Weights of a small transformer language model.
Architecture: RMSNorm before each block, rotary positions, no biases in attention or MLP, tied embeddings, attention and MLP in parallel.
MLP neurons of a small language model. Each row is named by its layer, matrix (gate and up: input weights) and neuron, and shows model dimensions 64-191. Each number is 128 + 32 x the weight over its row's rms, rounded and kept within 0 to 255. Numbers have three digits each. A neuron's up and down rows have the sign that makes its largest values positive.
After each neuron's rows is what it responds to, as a language model described it from the Wikipedia text at the highest values.

L7.gate127:185120091195142129184145106139127138128111162124200184149134074113172130114155133152168122125184138089116138179136120093095182104133042063074135100125114129112163144128112159101095130053115116154165111118111143159111166092101122112091112145105131159114109153164120141135100173047061110134134131127138104132085121129138141141207137157102153136153129128155123114120105115168124114124146
L7.up127:149060121123093118159126181138164120176143125119106086088161136145166136115090135104188159120163139116159107110134146143114166161149152119154100121112159204090072124105090113108095177057142131118106127061128078179120166160164143143164169146053094128075122083176165145119185096166121141133144123152138119139146068134114105116161124132086157156127139161150141084123130119112105118143159
Description: Mid-word s/ed fragments

L3.gate252:133113169142127177144120080158123208172141190155074183157144059112120110167113149076099134122141172177138132072122105089163165103127170115139132101076162108107151136130103153066097108155141164158116107117129134140075102124060099064198148119102074177171114148141040097139170134132119152132111150114111153117077125205117197081189080164085137078111093163050122130114107114120127088089126
L3.up252:172094156162145148100118128075129106156171108087108152177185081122159169130126109158070149142089192157167102110107125180092172115130083108158145119068167149127119169157077070113120124123128111061151097127121095153083154132109096118084138153108102124162189166147120171140133179166095091057133135125114136124181201141105125108156127128148122131147104093086172050126064080053102122121111
Description: Word-final suffix completions

L2.gate47:186137085108168172084141127104143137146130134092143166118128140098160116095187133133093111119137076151120122131137187162084148103118126143134126142063136084130087188114128147066164173127136084145153135050175160102105150112127105110163136115111180133134100175110115088135104108162153158116080201123143142126128064124140054141158122172155137038082176092102094167143099098116157175169162
L2.up47:065146145106099126158148151100075130183077111152133103144127129118094129093078142128102148088131138126149089107135149075153099100123128118148089121135130088115117094164144098194116123082140046154065116109109110140173109156136114134125182097084136079107150152089136166105079085117147114099162111146144117039124100163158123145171106104167191136126184161083088081175127188088106172129151
Description: Compound-joining hyphens

L7.gate282:147112121185124080125099095139130154108150171122129189139179099145132168129155145113166154125088125159124122156081147105145090084124119119144109145132174078120139113158099153178195109054161124151129127086144101135195070140187146133137136109109176114093118174132162101085133136154089087097122226184141111122087126102128159138151132076120157132070098100123055101126160163137182157180167
L7.up282:131130164115117099128109150178140105103149114087170133057156098112176085145088110103105132095162109149117111086094117058079202055155113108157065147143183066116140139146093067173160164093158133133148122095167125172069131086131120145145149126171163122141105141117164085112135116089124151118081134083161141083039110097082182140107127109104124122123124125119111155089119152173172113082165
Description: Before numeric values

L7.gate30:170120165106152111083195143137168127139091116109121094100181136116093141138184116162136129078135127148121198184150143126112080120123120081153106161075125079105086130091192059137064136111147082095112190158102090127120161158154160142152069138197166164115165149069105149095063139168151093144150121146195141189143131137102096122048130149115142121144082185095164143156108088143114159176132
L7.up30:084141147101186151105152141120132175140178163123158116062191122125144110117117131123122106102125105122182094139135102082171105206080090126143121126095118129134108164121161104052158171102166222150163133178119100116166093152126128155173119140223093172142130182082161156115145127133178185130141095069120087123149130164146091098096165134147172135101109128166133153138109134192100150102094
Description: Name particles and connectives

L3.gate9:087135046147179111132131134147122093156103175129107140133117168121135111062181150109145106169162080158162124140171142131046123136128108096136121122118183137110079149158126138109201150128130119104139133137103084051079103155089090122125125094149139123148149121150164144122147095084160156117052178137116115136139073142186111114131142066143121040162136148107106137133116091063125128133087
L3.up9:126163181074125131092166099148115118133155126193168149116128094096090159178087196096160112119073146177123155115100113150052080091164161117175178161104092046158097138168111107120160181069112119128174095080115102138100123146115110147126132106146121085125104168115123198145114070097138132157108112047126108113133100163107163056149149154138109111121130066150123069151153118068136152099140
Description: Compound-word hyphen

L3.gate166:092169076140082172066192123152132135212141114072114144112132132108093114084177131114106190159126088126082125149178086104164097164142131094119136077114100154155110140110164047112126072082189121124142174092061119093199192161132121117143159121127161106135094124148122152091119170147151151117130101135118127112151085168110126190121116112168137147110123143164147137103104157131148120183160
L3.up166:109133076115148179148182138175126170107171126100125086124180162122173122103146156094087159154152116146140129153206148144116136190069108142159087166128185135109120096171135093157105067094113149087137132140032146120188138061084172093078116123197123122119119162158109118116172158134144111097217150109093186095116133149106164182147103105098203168115124121108167175142137110129083168139194
Description: Foreign conjunctions und/et

L2.gate230:179115117116110212118164154143115128164109154134025097166132116162117114132102046133088121121106133166099136156111176129115101107182114103125154090129141109092076141136111072160122068141114131158092149134152149098146095100132114166123117088137109141128053115120148071088194096103120121090160107148169153166147136168156152116148165106108169101139139141110152159156111150175176084122069
L2.up230:136139159138121106144193154120101117069143130151142084126162142159054137136152118133149190136185147153171191151114133146126107098118167155155133124097110089152123173195141173146092144131166118092115125091137086171071054164144155167185151131057147131165094141139143129134097115136136133201155161152181098182172151117191149088181154114151145161076068152129074104168123155141135062098136
Description: Mid-name subword pieces